python train.py --d_model=192 --init="trunc" --init_std_up=0.0284 --init_std_down=0.00335 --beta1=0.95
MLP neurons of a small language model. Each row is named by its layer, matrix (up: input weights; down: output weights) and neuron, and shows model dimensions 32-127. Each number is 128 + 24 x the weight over its row's rms, rounded and kept within 0 to 255. Numbers have three digits each.
After each neuron's rows, "fires before" lists the tokens most often just after its 100 highest values on Wikipedia text that the model never trained on; "fires on" lists the tokens most often at its 100 highest values on Wikipedia text that the model never trained on. A number after a token or word is its count.

L5.up612:153093120086127134150147164142120111141114144125144112134127115169134143116142125157096120110107131122156079135113099098110079139141128124148103122115135119159136151134090077146157101118083134138151125133138149111122091180105180116138127120111143104164111132108153094143059078143104128165
L5.down612:143154167159105107121146140122107092154165135164114104174110187110087091110088126144116138106143152140159175118151161156116125126103104149123146113129112117064098119116130139135137129144146173139107135113200066134116126098158106129117126091196112123108132131165110132138130150106163093112
fires before: " the" 20, " he" 19, " a" 7, " it" 7
fires on: "," 66, " as" 6, " in" 5

L5.up705:130130139124129105106123157165114139123095124240124128133110129111104152146120112103103106148160133125146154165079111129144126097157016108123109140135148141092134135148140125108099145162168143121132145151118121160193142127146132113140115135073163149081146118124110114118115146150124177156
L5.down705:165136131117146121064120093125129118119116167140121128142122109107111115135112132087113103134124145143145135160075116103105144150143134096110093143125202148109103151160127124150152130140144128150177148144088151125115141141142091099167112133130129117139139148123127143118145138149077133158
fires before: "\n" 100
fires on: "==" 78, " ==" 14, "\n" 8

L2.up97:092130104154100132102138135118133156158143097167118113095136134144083137145122160116128121074162137133107155089122113166107135146102151142185142070110186099140159107094143091131150170122154147137155099103181153116089109157114129146138129128193166111093126107144068141153033132108139110120
L2.down97:095109119158108112128120149132179125164152103115113140115176131096120116132098167091132141136116150162099181161108144159144145164119122110133122127141139121104104131154180154133148103143127121108165131129103100140121158124080165148122166111145199108118121132144125142123103091065120130131
fires before: " |" 43, ")" 21, " (" 18, "%" 8
fires on: ")" 41, "4" 12, "1" 9, "9" 9, "2" 8, "8" 7

L5.up517:136137184098131111133101129141111129131124128137127097140144150115148138132181113113145099101143151121114132120166127121100144112107140137143141146158132102141113058141139162118109104124105119123146130125118125108150116174153151081119113102133129134149072180112106183101160139111136139087
L5.down517:132146101098159085115080085134168114124130158144118135170157135143139111147168086083164115133137104138149160158124141101170187106158114133103139133132125112162122082143137107151132101134170083103114108139122154124164140104136123148142086115091103126098123107111106127089106117125171116093
fires before: "\n" 79, "-" 4
fires on: "\n" 54, ":" 12, "|---|---|" 8, "|" 8, "|---|---|---|---|---|" 6, "|---|---|---|---|" 4

L5.up28:117188157091102121094152136124130123137093156159113119130181151125155144117117112137110158082098134111142134114139110134142144140136157158107116128130112197131121131145092137153130070099141134138076107188137197104173137141143120145125080136090133132117087105177145083088106143133082114134
L5.down28:147151144120105066084121107093106106111083162153103146111124096128118089163135114098148149095134139155127128133119106140131116124148132127076146110142130113112121150129086191103144081099171117162158161164128136129147106110196104106144135120170144138090129087157148131098105148111141090137
fires before: "-" 27, "\n" 24, " |" 9, " \"" 5
fires on: ";" 46, "\n" 31, " ;" 7, "\";" 5, ".;" 4

L2.up676:109148113134128151152096171155108136154138096185114133121144094184128086150148148109122142118198132146095156127119120129213121098113141156171140135122141135139143121112112122145156159161136138127112103147127151124140126193134114144130135145176151122137089147115125151122134165121136121139
L2.down676:146176099115116120087103136113123112128096132091120107143117115105118125127103112120128120108138147151124098132079130133080112159130125128124115137140155162129115162127111107146085104142122152172159116157080150170118156124110102067134141144123175130151096123111146135117132185136151134136
fires before: " |" 31, " (" 13, ";" 11, "%" 5, " million" 5
fires on: "7" 18, "9" 18, "8" 17, "6" 14, "5" 9, "3" 5

L5.up413:117134173126146127119142124176078141170113082144151121141171139134150174148188138134119113112104127148126135156135139102123128158143131160150110102139154120133089125154134068144074138110103104124142109147108148117161147112115093107117117129134139165121105143122114130114131115145102144105
L5.down413:143185110110140096160129102161115167111096164143132101124155139162119152114108110126140124169132167169165151158110124147122124133102108160160142137145104107145128141152149153149155129117122111132107120163111151103127135088129117154132067116129140095120139106110132125115110123137103153121
fires before: "-" 25, "\n" 23, "|" 5
fires on: "\n" 78, " a" 12, "=" 6

L5.up332:103144140116132131127128134137120146102166149097100098110104113131180148136098132133122144117115092109186098160105141156171157132103112181109126123182106136110153140126084164160133069109134126111116126154115161101100121105166181100136081097056124138147123152104141130139118107152144158172
L5.down332:105073137131126122124121156147098153157074120173109134146073102139140147107121102127093130110111144079149142133117141115109171126101105131166104121129155112090149099131122115108131124111102128116137140122141122105183135121123152173152116198147136125121131149163082152166146140130103109145
fires before: "-" 40, "\n" 30
fires on: "\n" 63, " (" 12, ";" 6, "-" 5, " |" 4

L2.up450:127099135074131116102143171083119121105134120127125120124139132118195128124092166097136107135094165113133066116173123143122123154115166125140142156141103072097115131157135085164146138158112161126107129119120114163139116121128132143145079129074154109068135128154151127119146143127134122143
L2.down450:126119098107128116094088121116150164120146127143128159174118106127157146146114127119141136127143130126097147120140078138132121167122103138111137088106159172073143115159089111065102127139143165146135171124124145145142131110129096110159143123119175081164080117117138130097134173134143122127
fires before: "\n" 66, "born" 11, "-" 5
fires on: "\n" 73, " (" 27

L5.up540:128134124124099135126105132145150132156149123132108146116126158106104162127119083128110096082117152142120123122118093108141121141127079100133167113107127129127111123089136094160122152134113121143105122166125146084132136168122107165153155184144144113127120140158127145125119123136134104134
L5.down540:118134108094109126158072140115141111158100146138100161111132126117127137118120150112153165140099146129119174168107150189154122161139148126198106112128106146142155098116141126178127125143122129145159074125076133144072156127124121129124127093177132108141161118146114152119132140093118096117
fires before: " |" 30, "%" 23, " m" 13, ")" 5
fires on: "6" 16, "2" 13, "7" 12, "9" 11, "8" 9, "1" 8

L2.up469:139128126134104144099116118173147128129113141129163214084113075103103119122132108152147094148131152133135156153105095115158128117106152118129162112140147175122125126119143134165162140117119143128132140154102148142112120142145135080123113165133137123132142145137136137147074167085127137121
L2.down469:117179122128120121117126114114133124116111141128103120135114102068130101153119120080162115143085186126117145159078079104106138135132134104120148146142206136156138138144137154115137142148118156154155175159101143128106137131108130076117103124124159128119124133102154129147125181110102130116
fires before: "\n" 60, ":" 26, " (" 5
fires on: "==" 60, " zone" 4

L5.up539:119132109148106118102172136112172125159130132153089140165154093124130157144115115106108129128124097114166140159101142130154129126147099145124124141142138154054115099140121165128136115123187142148114168143140166180099102162109105102149102146088158127133135129120144117094109137122124119111
L5.down539:118114153135149117103111080134154108128120141124107108142173099078115128102113107119134089138122156113153151170073173107091123142148125112105109120128198136104094139161176101139133129126152175163139129146134145151089127159093139095143110105131127111136130138117142116115124145121114116124
fires before: "\n" 100
fires on: "==" 75, "\n" 16, " ==" 9

L5.up483:168099135136104139188111143058141147095144112132085103144142100112162193157075126140138107134119140114133158107139101104169134159110106097183118149189094135131105131151105113119122146139112083122145105118129150091135090118128162107125109112142121103168142138129133074128121125106119136122
L5.down483:097159096100121096137131095104119097095167129115162140125159106149123126100137130109140118094108151140135162155127091157143094097118130117138103125157102101086095110091132122176161143158103097130133117118130134078171123157105129097112131105139105129167144099136161110095145103194114136134
fires before: "\n" 50, "|" 21, "-" 21
fires on: "\n" 100

L5.up83:121123170137117126110139122114126174147089127156148141140144128134156143112157134150142112140099125127157138114150136120161119125115119158124118098111103103124148153170096101106120145114115095117092172167140107126088131161145143112167097114132123137122096096116141117177170125040135114122
L5.down83:165127118124152076099093152104129134092100162108147149142130139092091126166136135114159104156166178133124112170106111135150127159136119115119098115114138128108134137167153095130095139095148091162144132165141095169085155154143167123138079126147172139106133115133163174160104144150136117126
fires before: " |" 41, "." 29, ":" 15
fires on: " 1" 29, " " 7, "1" 6, "2" 4, "3" 4

L5.up224:096106144136139080111150134136115128155146124124099116129116120115100139119134096185093112129134080118120099088142120137197110115118116128110140111147097111136145101150139148104148118148136149140114145108143134108147144095138122122133101137080122116145123178121116122124137111155080163124
L5.down224:127143107125125117126142097130084103110134122181135142173119122124101147122145125137105147106122153095133148109130123118096088166130109149134151121138173165097178117141118124139087119115122138126132108148107077111124083103163080107145090150159116133120116100113126103142123096136099119181
fires before: "," 32, " he" 20, " the" 5
fires on: "," 57, " years" 4

L5.up302:084145142146095138129149168147166126157163111147123122132151125107114138129138107089134156129152137152136114113134153150139107117143163181087099141127140151114137105123092130141150069135125079100102156155144114082119123141087147129155134151172162123096123151141086109089093096095133118170
L5.down302:101146088138135069142092149125135175166127144153128125145154164135128149131105145086147171128113110116129174116129113140117116159154130110119150131151161140142129122127101125146156100150154103122101108127146118136110099092119067102159181072126108064123149136113134113117122127125137119130
fires before: " |" 60, " \"" 26
fires on: "." 45, ")" 34, "\"" 8, " place" 5

L5.up595:124114124151148132135099158098117117139132146130148114141088119135153133124123165108116117153143144140095084091131100084153117127097103109120172111125133119115093117147120152089163143110121130089108116086113125106110097126142158104147122143133108108084148153116106151123116113096111114141
L5.down595:146154154142152139161075166143138131100115132140108149148117132130113148132153119128141121167113103108124127110136138143125110161174125140083160115108086097170126077121119104078127088132101147135162136085113139177140090158129109116141154117119071134141146092096149104111130102126176130131
fires before: "\n" 73, " |" 12
fires on: ")" 63, "|---|---|---|---|---|---|" 6, "|---|---|---|---|---|---|---|" 4, "*" 4

L5.up546:111167091139113129112153149088130144156122134056105137092106119174143116111109176123131148118109139133135139147158153135140112125150154172125177113134164157126150113101107111122123105135133102063149105155123149160135146120123154135177151138097121122058126125153112126103129119098148118150
L5.down546:128126130171110111132122132101066117124114147138120144125116124148138119151142126123061156144123099138099117095121134131115090137162117091107111084132130142115167136119115141116101137106104157136124110134177124120144103114139108174124110161097147103129114118143140186172136077124109153137
fires before: "-" 64, "\n" 24
fires on: "\n" 70, " =" 12, "*" 4

L5.up219:129120135112075108158131150112125112128129125083096099135107116107202176149079144130097135157140134119101090149209120086123109151129138106157140130148130107108103132135109058130142133161156110124139142093102102128129121135138188125125105130153133107147123117160107123126132103148092093129
L5.down219:114138138121140012163118116116138154118154140113150135130137093114125157121099122127133138115114111140117090124172169122119149156140144133162131102106137145087096115124141098119130126148101109133195144125081122141143158123146147140124127100173119122142138106117139153122142106098126158130
fires before: "\n" 66, "-" 15
fires on: "\n" 84, " g" 14

L2.up189:085141175098121110087165135126144166153153111094127141112140113127130067093141080159119128126115123130113140091111129102137121112138133111121183144096144139128180107097128116092148106111113110100123162148200132101126132120125084095166111169143157157111122144112157132096090127143119099126
L2.down189:129152110136139094103119128138138137145094129121128131161146092125068116130071125090136102164100135156144147143143168114116110176132126127141131141113114130095105151121101133104113151152131111125142135122160093154094182093153117114118133112115150105169143106125135178123141153121125103065
fires before: " |" 44, "\n" 9, ";" 8, ")" 4
fires on: "0" 33, "1" 31, "2" 15, " points" 4

L5.up3:103126107128107140124160156126113107135129122112131118178156099129161156117152137114101135095131142147131114098182106124126188139148081131114133127112121142145164146170119151110099089166137091138125095122104159086094152182132165138147115133099110136103117116149119109121106139154156133146
L5.down3:122078149159118092150104175112115144106110088129108134126081131158157165091125121089133138106133168134138112139126160125128131146096130115112137136155087174107167120110171130131099100089146125104140145140093156124108152162117135156099124118129132113148181129145130118162153104115126106128
fires before: "-" 40, "|" 16, "\n" 9, " that" 6
fires on: "\n" 56, " announced" 8, "," 6, ")" 5

L2.up731:152144112155125115123079125154165115119120144162158099126149095165130159144100146118112116170092120143143170122122141111137135138110151107145220148119143176101132115144149143107127095183123090079148174114160133172117125112129144107149129102142115173106142166158122125113128127140131136090
L2.down731:131122116136153103101101107150151113109139131125107095175127106149125152165104125096148099136124150118091124165076124099179134115147106128134187146102145120152135099107105162137134084115150146135135166127148139131127130164112128107182104162103135108118180156131140157140147173158128099147
fires before: "\n" 100
fires on: "==" 84, "===" 8, " ==" 5

L2.up614:137136108136138132140131103129097138128094126150132105064127139160112101145089163123116116129112142117158154150135133066125137104136129113158138114107141128103131101114136159143116130114151145147138117110123192103143087138141108069151139156148117117128134142155123133145131140144083130100
L2.down614:140153111118164093116125150161145107080114153157121138137153075130142117140107114130153100093105109144156143102097119095158126132105139119117118111174142151096116150162133111096179127147163163131165141135145147131139101143116152128145105121091132152122123139112177132176108152091118128147
fires before: "\n" 93
fires on: "==" 89, " ==" 4